{
  "head_dim": 64,
  "norm": "layernorm",
  "qk_norm": false,
  "lr_head": 0.00737
}
MLP neurons of a small language model. Each row is named by its layer, matrix (up: input weights) and neuron, and shows model dimensions 0-159. Each number is 128 + 24 x the weight over its row's rms, rounded and kept within 0 to 255. Numbers have three digits each.
After each neuron's rows, "fires after" lists the tokens most often just before its 100 highest values on Wikipedia text that the model never trained on. A number after a token or word is its count.

L14.up561:108123145148076131152163156165112162153134128128181137116145144143144093153100138078174156099124103132131094147137109136139132089136126138131133090181113144116117119134096142171133116130102151147164142125099105079124091115163124119172152179136111131163158066132145141096145121135137134113148169146103167120143148094112159117097112121106125126105137086124134153092123124149130102097093103122121115117153152121111156144127104074145129162122082152122125102120126101162154112130154141
fires after: " the" 33, " The" 9, "The" 6, "ing" 4, " th" 4, "\n" 4

L12.up186:090124117135100105168129157146110155141172137138136145149176133173115097141062135100147164101108132138111121146118123107144100118106090111135127105115164119128116126142117156139155132098107172136142108152142115093144106163164126161138104146146125160117162117118143129138123081177120071101144114129104137116146157133083158112110126152150101143147150087185136153100152155094104118127155113140127111143116192141127140145107130121112120116109121117123109135153106093090188115108156101
fires after: " the" 46, "The" 6, " The" 5, " an" 4

L12.up426:127117147111157138122120125133115134149155107131127121098097133131140104118147119113138098120132105146079130116160097121149155098105127120151136066156122132122141124124193119148140130112105119078093121121142142109116120123129150129145150154115089133197101061112163136130100113151091130118148161090118144138142126128145096134147152166107118129113126134131120183169184152137128130119180103125115088098120134143135166167130074121150180160121138122106135146152134167129166087105155154
fires after: "\n" 19, " p" 10, " P" 10, " E" 5, " c" 5, "==P" 4

L10.up115:138128196128165121117120075133105081131156121111140106134149158170161119155153106139122121146117121112107119137125120147139135095108124123147141135086101109081112123142152082141118137150147085161110130103151136128111151097114162129116147132116094087147162093131146152185147122092173085065107136108149111126129145103127130087137132104143128129115130168152133130105153116154160133155180135177150127119097156127129118122097088105119194114130148139145167095136109122132116118143147124
fires after: " Mc" 14, " s" 14, " sc" 12, " sh" 10, " w" 6

L12.up583:142129137146106132137074151104132182089131151151138126120139164143138081151100143100159150116112134134125109120136086158135166143130135145106129102127131144107100149144126109136130119127129144099087140167168085148116115145170155151163156120133122101113084127135124115117150096137169156091114141100085088137173133129126127115123130166115137149153124122133130145165124175124080118069081129086096135134134133131161140144114133094166155108093162150175102139125106173109130099105157110
fires after: " the" 25, " in" 12, " of" 10, " C" 8, "," 6, ":" 6

L9.up582:146132204120124099145167113139095116109129120120142088104133129115154134107103151126125171100124147144147096161117128119101124086137091082131125142133127110125120103140093102106147151195153138115083120120149156112098166104141144156121159169109118138146107114106158126135126108110161124084118117128102134131120116124135163116126122105137130139138153123112181122165162110147168103133126111143166101168075123146151178136137126118062167153138147115148103116110177121101145113129160135
fires after: " a" 17, " H" 15, " h" 14, " w" 9, " s" 7

L8.up195:123133135171160130125129152118168119159106155115130093117129183137139128131139184119087086099103141096139117126140106134138168123159165116163099105198111138135066094141160110124114157124155111137117130131126097116123160101153091107161114137139121120124070147110135144124140133125137154120129090080137124149161135139099123110128074114181111139105176090124134110125103148170105092124109118138151136157141149096124151136131148151151183136129133145139138137109144169147128104115119100
fires after: "-" 49, " |" 11, "\n" 6, " (" 4, " /" 4

L12.up501:106141197127185138137105119127093145120109178106102134128142172083122090137116123133153133094123143083131142114152151127122122127119125123110124132167121167085141096089129148155146121140129159105123108056125136116146137133121128149151161133084121144140100167093123147141144099088133127107135132094130128112136170085137093092110127137157128127140154152116152151105114171135148120153091123087115105102119144148132130151145082127191167140131121141112112138135174107125170112094104122
fires after: " c" 16, " p" 12, " C" 9, " D" 6, " s" 6, "in" 6

L11.up99:139117133136112153114123096146154137144115151188130123121138144115161100128103136116160106075109121123122130106147146149148148155096182133133111123141122153140121075107127120163152152139178136129133096107132135143119157111141124114129149185102096099141110116120145162124131141114117136083153145136091127094153110067104110111133167104125113123135129161134129127128108135181120122123154121103150126111094183104095152165150075099117134126112103162161132164167193095117145119082135105
fires after: " c" 12, "sy" 11, " \"" 10, " g" 8, " e" 7, " C" 6

L2.up489:113146147099128112131131095152130170171106179092118107120161119156153048164123137086140108117106135109144112150147131134137099152137139116165104130090173142107125150188121179110115099119133158099112117132150154157108152138105115125111145106125150116133127144120166163110138079153129118153141105088103095156210123090115150129140127091106098118143109149149134111109122124120128137137106138127106131140095142143120157144116134134135143144126166153109093127146129148156150072133095131
fires after: " |" 61, "\n" 9

L9.up570:090124132136107118123107125133118141134083112112127130127131169162136106141101123130134087100121112126110149107134139136152138096138089174146115093158130139087130076178109115074150116156160160113094137086111082117141111098143159122148184147089109136152138121091153154176140138128124133108124179135180192122123186152148111104129101136182151135121137113148153101119124169136135132155117145129177161133131127129141117154107132109122168140115110099121134128149117156146111105108121125
fires after: "{" 13, "\\" 12, " \\" 11, " s" 10, "–" 10

L3.up273:119130113113119101147111122157133126150136126106113138113151158167144089116094160058138117144088124150122143155154118134142075130114169142199102150126139141096111082144112109145099153108147112093131118143110093114144139122100095160176130119112104126116172118139133168136113104137152149149126128087104118143189138074129129091137142132104133096152112110136136134124112166074106109163102133162128125133158159125153145130133114130131144127087135142136087122153151157156141078095144116
fires after: "\n" 47, "-" 8, " |" 5

L9.up102:098146105100134139131103110110146142144151109182148152124137134104177110117115115162150117114120145158110133139118103133109153116104148161108152064162114184119144127128117118158158140105130164102086114155139104116130108119081141123151156097110118126119108060129148159116137096160144113117156133085131130130115144115146135145143139129103064108139115109118142143113107133122121126099095128092142093168111104176116129169191099107123121150097153131121087102167111163152162130123105149
fires after: " the" 17, " an" 15, "ic" 9, " " 6, " C" 5

L14.up4:114117131110122146130097120123140131102101140123174162131168119131109143109132150148113120107105103142118146141129084119111120143109116173150098110142130135111142151127051110130142115145139110134110078159159114123126147126166107117174163153102128118139171155141161148135147127083139099096126159142098152124121203112108087102148146126129128142157170122143139092121127139119094086155114135097121125108136130154164115138079081090142143145121112108142186111145119156169140113099181132
fires after: " b" 24, " the" 14, " B" 9, " T" 6, " g" 6

L9.up505:162126106165116148138102155140185108147144154117098145131157124119133140137064117115109168121096120128116112133122110139153150123125114132149084115132169152128137127144107159160128129130107142110140094139127110101074169102136110107129089169128141120198132105117110168161139113098150120120156104098157129162151080155086132125160139120124120080138168099130139155136139080122131130155147107130127091119132130140129113175079093099133135176136140105136126111121141114128182124104170151
fires after: " K" 30, " Q" 8, " Z" 6, " N" 6, " S" 4

L6.up14:102140114105117135144131110179144180126119116184184123129144147194110137141123156129181120121112126115150088114153099135126124173102141158143107143115160128123104083132094113138135145114109159062076085153122144112156112149103076134149140093160139152126146147124134123195107111140144130142129116128101138133149121113102137103112123123115111116115106138142133138115163138118131125131146124130142090153125131120125121168125075118128139183152167153130086145086094125114109094121109138
fires after: " |" 51, " of" 4

L11.up599:120136175120165144141123123142122169138116154143129134155177097156155147140100169126163155150108114153115118139151142120101077119136119123093159125129157119128130147119097080129172090136121095128128113135101140145119148129150106095149134113128108109145155127125112185110126055133146128143126146108123137094151156092148167125121119115168094148146132123125146103128141109091135125152101092190152100150103156103151138152063140126147115100081152133137085135087115101118140114141168127
fires after: " R" 26, " B" 22, " A" 18, " S" 7

L11.up429:143158100128185124114129098138107065151134148103099087106122116163076089127114156111128101103131117140109136113164103145128107145133145161165109119158148176092113137111154111092178167139162138085142148131128110159120131127123090137139114107116113136149123116131163152143101105141121111101111143143125119118172129072080121157163117118157144148119129117161131180109159132128110095170170126144122165107133162138129148161093130139143129128154155104095133130140120156114120092122135083
fires after: "\n" 41, "-" 13, "|---|---|---|---" 7, " |" 4

L6.up40:110127144115112131121098147154104131131126165126107105108155125170152097183106177089134098161109126148114138172147133134132054109089105134119141150117180153140117155144116126153154141097157150109115043113093148128151146120139154123130152146133111134108174124140140162149120102106118116117139139102114136125149132132100099125119103109114125128150116137145146182130135123106099118188135103127150150157084188154120130129102128140133127131156124160131130079171110144128163107101117149
fires after: "." 47, "s." 16, "y." 5

L3.up614:131128137148157123124126126127118139157159163137164126147108177139099081143082143085087128123125167116088110163138130110176152122159126168108110081149127118131123127147097166165152132113138144144129148120145127135168111116129174086108148137117125124129124147129150185139154094124102123121171091084116147107112143116100067131115143157154152144132111113148104114137135128141136109157086126087128134117111153120083156119115110126152180147142155090119108123100153127154170120076128097
fires after: " J" 14, " D" 10, " t" 7, " m" 7, " sc" 6, " d" 6

L3.up249:100126145150112142161107158154071164177134128104129133153117171100128131141103188102114138130125138146096141116147101124154093111131121119139106144108120164100111134191126144162132135178140111110077099133083091130139138101105087111120134161111142116145171134114147154102139096153115130084164145131141163141164154118128118132122126156128123120175093133138132125129105155132123114140127104141116114109144154131107188120112134076143147114160152127156087127108132140088170107087160115
fires after: " V" 25, " E" 13, " 9" 11, " D" 11, " Ch" 9

L10.up575:135144121155121128181100194118110101093135125147137081145150162137178098103116107109136133125127128171122134163125118128113104097128118137148075078140124150127116084120101143126152133178122167120130127083107132128126137104136137100121156121138101103115151144133184163110128111099123117086130169129163132111087147116100121086140114128133124157189142140126141121131119111124129110160111144144154151152099154134091154159136092099107171171108130099133165102146106137098162117104156134
fires after: " c" 24, " b" 17, " a" 12, " m" 12, " p" 10, " total" 4

L14.up261:146136134164158101131153093138141145120109120115119151122151111185140154151136142127117134109122120118103120146088141138135097061122118148142093120177131117083097121174118099140099133119141128150111118135109110133132130109121185147115147142101083125184129135143129131121163149089128103123110114102149152181122166114113124160107083087134148109120150116137173171124134176118122158156096134110151138148097172142134114128066153145101125188105159138122109145111155114109117110113116153
fires after: " s" 42, " S" 14, "w" 10

L8.up600:134135110106170126126150148124112135135103100149109139150127132172129154131127099097116135090132116115102078126136131132141136120113113137156148117143097136100143126114141112113133157074119106121128138131097126066135160157132131162114128139120159132132118116104169109109117117145140185160134158162155127114126133100142122112170122162176106140103126105139086105123115172111123121079122162119194114140083165159094137118126110105160112133150127204159144142117122101139127090070139079
fires after: "|" 36, "-" 17, "\n" 8, " %" 4

L2.up48:131134137129110099153098087128121067143142115117096119174133129151154125135114150153136126154127146124117144171152139124124106108078082139127113109125165120079136128101094144113106086125131182153097088137081113170114129115131127151128148185105097123176176108115135170140165123138125111130150109116144182111136172116134108130132123099155153135126159126124140160108108126085109115190158082117136153143128139135170114114101112139137161160153096115113116131142106112103124136143104107
fires after: " \\" 16, "\\" 14, "b" 12, " hig" 7, "{" 4, "h" 4

L8.up454:134148143139157104136164139101128117143140104110101150107096134122141129156120130106115102160119125145122117114170140116150161149144119102139097122121136163113105161123114122174138157133161114146121108088102124086130127107198108152157114130091130125127104121098151160105113125173105131143128121077179131103176172111162119092111118141173129097129132125177181113116110164124099142142122110120130142072109142134094143131129116172151141154098096123149094142101176149168141093101123137
fires after: "\n" 23, "|" 16, " |" 13, " (" 4, " /" 4, " " 4

L11.up21:094146154115198134139129173125106130140118140147136116142161151157141116094130100104173165123114139158119093116183129114135149115129105157134093146133152142122120089123095135152180150151131136102098080114149119129141128117120148098115140173116093134166153086099120144159127120086169102129120155087144165163161146074135088114129083161139088137136113138142137126136171124118113116131088111090111138116108138141155138127115092155138122134153121156133100150098127140131085101130152143
fires after: " l" 22, " L" 20, " j" 8, " p" 7, " La" 4

L9.up324:114138138090108158142079174122137143090108129109126096164137173147162107161112150119114154118117111173146153134126118130110118132103133198124098136141138141117126084117143157123123155124139152098142102068103099124064132114117149092111118166120136083188182112133104139134166098103129160128116126157151137179112157176124143127124131136118154141135125131144148127142120166112143136157109136117133094130118123146127126099080129137128129140165189139152159144113130130104132109093153118
fires after: " G" 23, " K" 20, " Z" 13, "K" 6, " J" 6, " L" 5

L14.up585:165123157173130126128117128156127113101139100107123135130160151136100110168108173115130142140139151123112108183132147107086124118131098111145144111127130159126124131149088121136088177120156117154134098091093093096134138099167090131122121137129128141146111141108134156106137116146134124090112137113131134104139152078118160066104125112114097176161162173145180133122118138138117160172104115170123122130060159145110156131062127114140126115099155116116116140134141142129142113092153166
fires after: " s" 13, " W" 12, " Sh" 9, " under" 6, " Out" 6, " w" 4

L10.up167:127131082131132119119120112131143140103127122129157116103133115163140157144107158082172128118129120095120096114140090128158128117117113136198119159154109160100123110149133115133106173069144120114098135122125172152172124114080146142093130114164120099087116138148130112138127101139162130142091182120068137179142106135117137130138152152140134137132138131168130172115102092093157148135148167127126136136099177101125165134093106105117131150123157120080135083139126154108156110108150127
fires after: "\n" 28, " ISBN" 7, "ations" 4, " fund" 4, "ics" 4, ":" 4

L6.up348:114135150108128116148127153128106129127099138142166140129120148124119151128124107113126107136133138138156091146133119138117092119138159104133109094128117161126121086134123128145137115132162177096134109086085149129149120171088121161114166182123141115143138131148157135122128123146162119096136151110145114147120150077084094117175120126111087148132153151120170130135114110124108139153088160106122155077091157109114150136108138078084146134133164113100194054116132126116107136121134063
fires after: " c" 23, " p" 8, " ch" 7, " st" 6, " sy" 4, " St" 4

L3.up333:136124131123133101116084137129104147120124133135119132120135175142150104146108099104125156118125130125114120121140112129161137095111122126121134119153142119087141106159138160131130110142106161129102117095087154122163123122132126073141161204092155120169138106128189162124177113110126135111144058075127127135143175096152098086159091145134134153140126160128126160137119119159117099140127104108104146161111152142098150130111151108139185184109137138133098113116162126123142111082125159
fires after: " J" 14, " V" 12, " T" 7, " v" 7, " D" 6, " Ch" 6

L10.up430:126118137168160132120144164095173186121125182151102124117161137117123116129099096112138133099129136103106090125162088133135139116094121147134108127155116147098115124120121156119147162086115144033154101118108090144129140164142119133155131111101100164161137144139135130140119132140138167144127126094161136136141148123135080166132125140126109174153164118158132091112127170127096111135166113113129131089081124157104120134159131114114149113083150152137117145126126154100138094131091168
fires after: " N" 22, "-" 8, " In" 8, " in" 6, " ne" 4, " Con" 4

L3.up289:105143084104115148115148133140160129114120135068133107124131118137142142134105149121107127080136101121095101154170099131159120133105134157171079130155130179145118108138119127128176123126108142101105127134127101123129147170125116122161079080111108139155101113113202127132117122134169144119120175127126111182138105121105165155154116160145123119137135140156109124159129137146159119109108156130134136105136174085149150126124086114137086086105175115134092094123116116125137104124152077
fires after: " /" 19, "\n" 17, "|---|---|---|---" 6, "li" 4, "==C" 4, ":" 4

L8.up293:147117167114153101122120201118163101107156132118124139117129139109158083149073155135105160103127138114078145151145108125134150077134102182116086132108120118104108135163126175122164133106098129111130139137123127072121115125100132112154165160101118137123119124113113146122130098131163105138157125101152110109179161126132119124138132132107143126175122080125121141119100182131106117124131115139136122109141157168116147129068168082120125164130119153152103123128157135136157110157138173
fires after: " |" 20, "|" 13, " S" 8, "-" 5, " " 5, " V" 4

L9.up431:167128183154141135127128135113172137121124140103084119113147127107111135108127105126094122120117100161130137113145099125110148101086168113157137091114130125099109119162099101118150120108067141095108131093143090125119144134123115172148134085113162124135105119137149200101151091118151113117134153097146146126122150114111144122178137137148153133137141083139187125176129144172138128106090139137152131138097118132093112125149143134119143144141171135160074105124161171102140110128164161
fires after: " A" 35, "-" 11, "\\" 9, " " 7, "-A" 5

L11.up476:124139140103104125127127103136147123189098108126152119113138141093185151109072132110115126125115113146098154147167109142100088072117105119126158186174113172109125078130133128122171129136132143105142115095150097137116110121142091123109109148147137142161122123110130137124141128112153119145135138123119111150141145123117110160147157134126132158120126077161132140138126127147124121085120142108139163081100169128117146113183100114105206146172136161122142158121175143123130115086101108
fires after: " E" 14, "E" 13, " G" 13, " D" 8, " e" 6, " g" 5

L11.up421:155137135120112104132125108130130159104131127130158128141164152131161088143133120136105118079121133125106137130135119146127103083106104177130119107170127159135130101164108138151137099101168123147147098158091068155136115147133114087149172104098130160149113134102155167111144130070073141137152145130137111154096148105104112098145137113098134118161139104128153133087138160068127116217089112124160150137147164145136119137130106132128125159155111148145137122141104131157148110103138125
fires after: "b" 25, " b" 22, " T" 7, "w" 5

L8.up127:133129124095154109134135123142131143129144128103111165110128144147121178151092161121095114163106096152117103131176112145145078100135090165125129131132138147142135125114105085147124107087161110134130090118079138113137095166187160131177145130107084152141144098136123147107137111148109154151165133159154138118079107181133146125090138149148130122141110112167144149118102154137138119159100133094141127116109155120116158202138098158124111153142100106141114101152144126107146116079131131
fires after: "." 38, "es." 8, "s." 6, " However," 4

L8.up608:102147110088125096136147161153108142135102116133165131164137133150114114125120102080144136123152126116145087155165120157146107116127154119180083112135124150110097079145106116160159120102101118097148145137096122093165113153127121153181150170123149125137126144117170116123083107168176130122096136138139107143116107091120090123168126140135116118116144092150152148090178107086133128103141151097142124117103158128108149162127105090143126168149143150129130134119092101145165101128130078
fires after: "\n" 64, " %" 9

L9.up43:128121133137137132120117146125112138099138119129119132113150142150145114114096154146144102088132131153137144148191144116177102085101118127126116091117126158121113115114116133141121125163094159127129126122132129086079111095104131129136169174111080141138126104139123182159171084084107104093140096132154135145113136074145112132127150129130131150156097164132147123107147171152096155118091112134150124105060160143111125167128120125131194152149102126124105149134171128108113117131091178
fires after: " p" 20, "\\" 11, " \\" 10, " in" 10, "-" 8, "i-" 7

L2.up193:121127123122126103133083132159102123162092163145103104113138140141144123114113153104130169130109135154120152148167144137112104142120123152168125177089212126168106121183113184142134150112127168102138101137178152131147121087100095158096157105135118128083143136119135166136115091084165152143114082097105123137164115102082111134114132095109127141167098109118149140138151126118105117124107110153127131125121143123158153137129151133142126136159126134119158135139086135123118093124081106
fires after: "\n" 58

L11.up269:150130082098129100111127152119146148160137138154111123104144161147136157123105151124156157157121107123136144194156113133111175090133150131149105112132137116093099111127135137092112176108086132136089122130121094120106120184167108162123131067110123141155130122138152118123152087141136135147150110114148134145119158127112116110132130144129122164139144089131140152075135204143133139103086127158128091080101141127126151115114159126087109104095114135162126171143141119140168092100127140
fires after: "|" 27, "\n" 12, "ath" 11, "-" 10, " I" 4

L14.up532:134128144144155116102071129129129113156179167144109124135168117104132088159077130095139147115115120107139118128133149105120090094089117128113150089164122174136128117143143169151128116106146119101153099124089100117117158091141101144141137149112100108169120092098171172139148134122167123146176105121165134141131144155129149160135127137119125111125136132169150121171106150114133134104168149153160114098111113168107155127084161111100129112112171105104096120098146174118129117106162132
fires after: " N" 29, "\n" 21, " n" 6, " A" 6, "-" 4

L9.up583:100126116095131149122165131111143128149121140164138105139115128147129099104096159135200148113121105112138102151136090102143140117164104121164119106112139118109133129128138131079147162144129140134149134107144128099132125170155110157065119097097139135214116145104137162079110112096115098167156128132142113142105135094131115118130110107108150117138093095151141137104154152128110108108087142165111154138157163147105130184133131158140125152124153154144087171103145115116149093130097159
fires after: "\n" 26, "-" 12, " the" 10, "|" 6, " con" 4, " ad" 4

L8.up269:116148116119160086109142145140131126122152127130112130126125117173125138139107137107192139095142106133122101130189118137117067098141148124169113132118114162103115092126122156157163134095110133118127130125123114123126088143165124138160168143113094124124134138135175157145102122119131136122137108159136160116098165093124075165143133133121151147118132091131137170064126152118115113098110173089106109142100119137100123193128090158146171185158093111139128136111133105119149098126153142
fires after: "\n" 99

L10.up135:123136128187124138127107160137127156126123123149137099132118170100133128114071164120132108094105151156120143126146098128156115143136164141187119132148126127135101098095115149148101115119115167153118117037125100147145141140116145144114127137140151127114136110109122128096156116113120130139213131091121144172184118116136116180156108154153101146108118092139141105111130153124068122123081113139132105132163116119128111155131107124154154147184135134116126147105125097153128111093116122
fires after: " D" 33, " An" 12, " G" 10, "D" 5, " en" 5, " P" 5

L12.up235:136103139094139127159090107149102159126110146112104141119157117131107132144109145141110136100132129136083136115131128108131154125125122156113098136134145108111073158148061118145106103109110123146146104108096120095122103124179149127183160153119118106134147111096115158203133107133121141163126144159133176124132161098124107123106120142143099127135111115168113098104134143168154160181138136118150083143131158157123103146077151139145179160127108159126120138135161144143105109129083172
fires after: " S" 28, " s" 12, " W" 9, "W" 5, "," 5

L9.up565:137122181146134144127136103148114120125133141117066127134147086107159130127084190128141190091103109109110138133144161130087102104121126125118149123120123134103144115126136113153161133120149109149125101154118140133187116160162067119099181138125110139147167120107101128111108118107126130115142102146118114141122170143120121131110139124119132101151157125131119145115142140153139098148114121153123107133140153122137216095078177116098142145149163113118077171130159136135159100136156116
fires after: " R" 23, " A" 13, " S" 12, " the" 7, " His" 7

L3.up470:145116099107134117187121128155122092108148160137152122108152156143149139150117147057140129074084123087114105150137151133154170125107141149154151163151164166152115117172109111095121141131146157127147154132119136120102126143155117098107132148100121125124098086115181155126126116133137096130152158132113132190123140141138160076140098104152148143124154097141100117175163145106122124113108152117144124118130135133120133122118135072135128135141183147141122116156124120108125053109133156
fires after: "\n" 38, "-" 12, "|" 4

L12.up379:107135104138130112148078124117105103185133095106127109144169140120130105145131128094145126097103143104107133168121126124137127152109115110134153159142156182164111103152104118129191099120143114139133096151117144104125098125157136139152153130122139127135163117148168101103151139120170127116104153103075146148141152164100117132149110168123097123094165102125105112135190162112104143146137139132116102159170173109128093115098095087120097118124125115128124108166125105112119122165193118
fires after: " the" 21, " a" 14, " Philipp" 6, " The" 4, "ad" 4, "The" 4

L10.up561:126131085111142073155149066113115141105157141133120127152151146139150132182114165136152119063100120093069154166108114131147152099103136171106149092150134110101114132144135141119099130115155106128082089110114109129105116135132100153113138125153125133108108130142140138151162113128096074109140115116110178127145145110101118127098125173169161150081106163133122151129141130135118107179140132098146157135125136148125133130113138140119178162115122133142142112179157182125117125120130137
fires after: " there" 20, " s" 12, " There" 10, " of" 8, " S" 8

L9.up4:133141136124129134119130158137074127119138162150141098116134135140151123116115106105130097078127150113129121151159119126114159133146146122139084089102126121133110110149155177159125144088131119136129137087131117124103144126155120156160138179102114126120103076098164171119123143128120128154145104063140132152124189121145094150138107120131121155160151086114102116084156139109090145131081102126124142106123152147097123128133158121153127149149097117205130128145198118138145110116078112
fires after: "-" 15, " " 15, "\n" 14, " d" 11, "|" 8, " D" 6

L2.up136:077140087116156112104131118147138128109150147120143171078141107171140112142129138122225124105133108150104077127144101118089123101116124126112145121119111178124126081123124141143197112144157118118069155164137132141155101150155131151139136088105134122101134123139142128148107062124155103155119150114114127144136158123107142148141126131112110126085103135123146130108131167137085112119111180097120112134086145154140122168136146105102162168146133124141108122139135147146134116117142115
fires after: " |" 52

L12.up112:112137125102142139127121116133159091138116186116127144116170131177136120139104148105165163150134129104137111128160151139152136120153112131115122145072135114084101127169123112132128124089162184144079134125132108144077163128163116148108102209132120147176126113123101116125137077091188136116122114106119140140138106139120106111123128156127133103174118109145122139119132126072135120097164103117113118136115115120140150122118058114144105165136128121131095148125135150164162099134118116
fires after: " l" 18, " L" 17, " Sl" 11, " Season" 5

L2.up108:125134144134147108178123123143094101135131146127140136074151132157086148145090127101083106118132133111091087136156134129179145120116121100136136111153149147135149118184122144130118137092110112141148156087173126182132156137165129146115126118120138113136102087097198135122141093122113110120140075135108108163155105118138136133138082156159129158136140094175140087158118140101108128125107148132154124113137167128067147145137104137171120113138164118130133107128154155095136119128119083
fires after: "\n" 27, "-" 10, " /" 10, " Preceded" 9, " Succeeded" 6

L12.up256:184143143101163121155127178129110137143168130125117109157147140153149155082071161134135088118132122133128116132157120144169145153127151129137162111153133138146104078162091120125127109121098131119085116112124112149084081080104151147117116112096117139151179117113101150141126106117116140144143125087101176125135138134125116162108149136177104152122103110104102141089171123104109109102120119077145104132117100162148120149162113071128149118099146128104152145155148168121133111111133144
fires after: " P" 13, " in" 9, " D" 8, " %" 8, " In" 7, " p" 6

L5.up584:092123121119143122149135117185140134089108137185152128167109114157109082133108159145181142144109144130134123114153151136090129104112118174141144124078139112092078147164102129139104144155099153108119095061133107127177146115107126126120133093138144108115133142116128107095146107162141142117123156132088130151145129086107134107114150157167123101142123148136155168129147160130112132147118147181150135129128151139120126165120154153133124121127157132169124098105111091124128063091095135
fires after: " |" 30, "%" 9, ".3" 5, ".6" 5, " 0" 4

L9.up209:114153121107173132122138122108149092094164158133100140143101143152125108137130112113109112082117095154099139150193103138169175069120156131129093109111133130101069114119133132138107133112149142136083113128109122145179138110165160142141163137143086096154123091111180154172096138110137114162127074109143153129122148107152128136098123136120150107156109119116156164082140120100111125123128128113165127140121134157096157145124099163142153141149133121163122135125167136134130097121092145
fires after: "|" 41, " res" 6, " as" 6, " (" 5, " \\" 4, "i-" 4

L6.up505:163153128146107113127089160145144132107089183126126140114180120157149127122109142071134125131108134132114098131173137127132122148136125106136166153125176147107123133176092158144157104158159117099107066179116122129117139129138123181156137112094104104164132131126140122107137075143141167125127168137122124123164113108144123154145110101123106086128176110139163133119141173147130140145109110109168119107129132137145178105159160119118135102105143142120152102126117174144111084099137102
fires after: "\n" 82, " |" 7

L12.up138:171130174128123165126091160100065144168151126110121141070128182122099099110097106099135095101143137124128119178186154117122131126128152118118136094159107104156115120144091097177135149143155117117117122116150133100112117124118101124127161148119156114125121151100140165133133139106135153104151161147110128112164134128088103107131134128145062135147102135160141129132160134174140119092094147129119126107144166127137157133120112099136103117096131174127141093139151087120155126092097110
fires after: " c" 23, "G" 7, " C" 6, " G" 5, " 8" 5, " St" 4

L10.up519:136150097133153098131138108117137165126123134145114140143108123188139099138110136117101145154120110100111141135121129150112118090074157152115108095132138124152091125154124121122128155139129119098125093116086067081107142154175147137116146144088143125118118145117153179110138133132091145121116103156135139108121139151128105177166099099128156158107159090110147153105136145129142110177187166163122122110128114168127112150108136123094133161159132151158090077139162168090112106122130102
fires after: " there" 21, " N" 14, " There" 10, " U" 7, " Preceded" 7

L8.up414:137136151113154138132120204145118134117087151093074117144158154126170148126080144127095060116144122111143117151172143116143111147089119132130150142141123118135109114137094145116115148118120145137103152108140147121152157078121143125139149159107137093098120100103138162119125144137105114123148109107141116161157129092122128095117143130173074124149161119134162134128163118156140116062088115135159143155106151138089113098116110110115179111105123133139109060113147169127129137137128121
fires after: "-" 52

L10.up273:136111139159188138134083171146124088116111108121118168123123096093170121133095136121107139125126146138097133137149156142077091126138126110126126108134150163125084155143096184121135119108153145127130082140113075102138124113137148125161122111142144129142116108093151172154133108151154117131176174134118132142149120133137139093163128143130106117172131131166161144123134121127131131099129106116141091120149117128171139137135189097117168127093104060167072134116103146114149106133125120
fires after: " T" 25, " A" 12, " S" 8, " N" 5, " An" 4, " the" 4

L11.up35:160125118133151122136104168168140131105178138118115110124122209102139136131104129122142090100123117107101154122146126140131117137173133131103156086112082124113143083145154142154189109145112136104084131099110112116140145125102139121118139150108100141133143136122141155139118098143088129091149128105104134153136146184104122165130138154130125135116111126126102144108145151158131121105118133111116168120146144123099162095148129083171137097150126176142123164142151130108153101062099064
fires after: " D" 13, " C" 10, " G" 9, "D" 7, "C" 6, " E" 5

L3.up251:156134101098173095141107119148143100136116150119108126138136155170107111165111162091105166094111108113119099145168122130157104097130134148134083101152109147113112097174093104129155130105102109123137115101095065095094129159142131113169121149097123122128142123121213157169153136135127138125119119100124119154148139151120144128132110110158145133101128108158132151120141141124126119122126131144157138155112156137061129086131131087138141136130171159118147119129186138108177100129150106
fires after: "\n" 28, " J" 11, " Preceded" 8, " (" 4, " D" 4, "=" 4

L10.up351:110128148150125131155152135112119168149163139142174153116126123149163129144093141117096148077088119125118139137163092126135123139144170142155117101135116144141142151138127114183092171108114112130120152114089112136138162140144126142089133120142120108101118086094140143152116108116150120120127156117111170140133198114103107107110135153126112132150121145156131135110149132136125122113069110182170111161151147152116120070087152129122152140080125100165083180118123149117125102119179146
fires after: " S" 29, " R" 19, " F" 9, "S" 5, " Te" 4, " W" 4

L9.up136:112131144135171112104127134119107111143118155113163141096132125119158086139117182114129139117111123162152159115141188132099129117141166169129142079184115176142086133149158071157177118125160139099116078169116095107132107126122150125125180080133121113108115115130104142129148072132137175139138099111111139111106118105108127101145123112105113140141090130123168127106108128122110137127148131128111098121153210155134151129131144112129128139151144126122134129121118140136144117073150102
fires after: " |" 60, " the" 8, " Cy" 7, " C" 6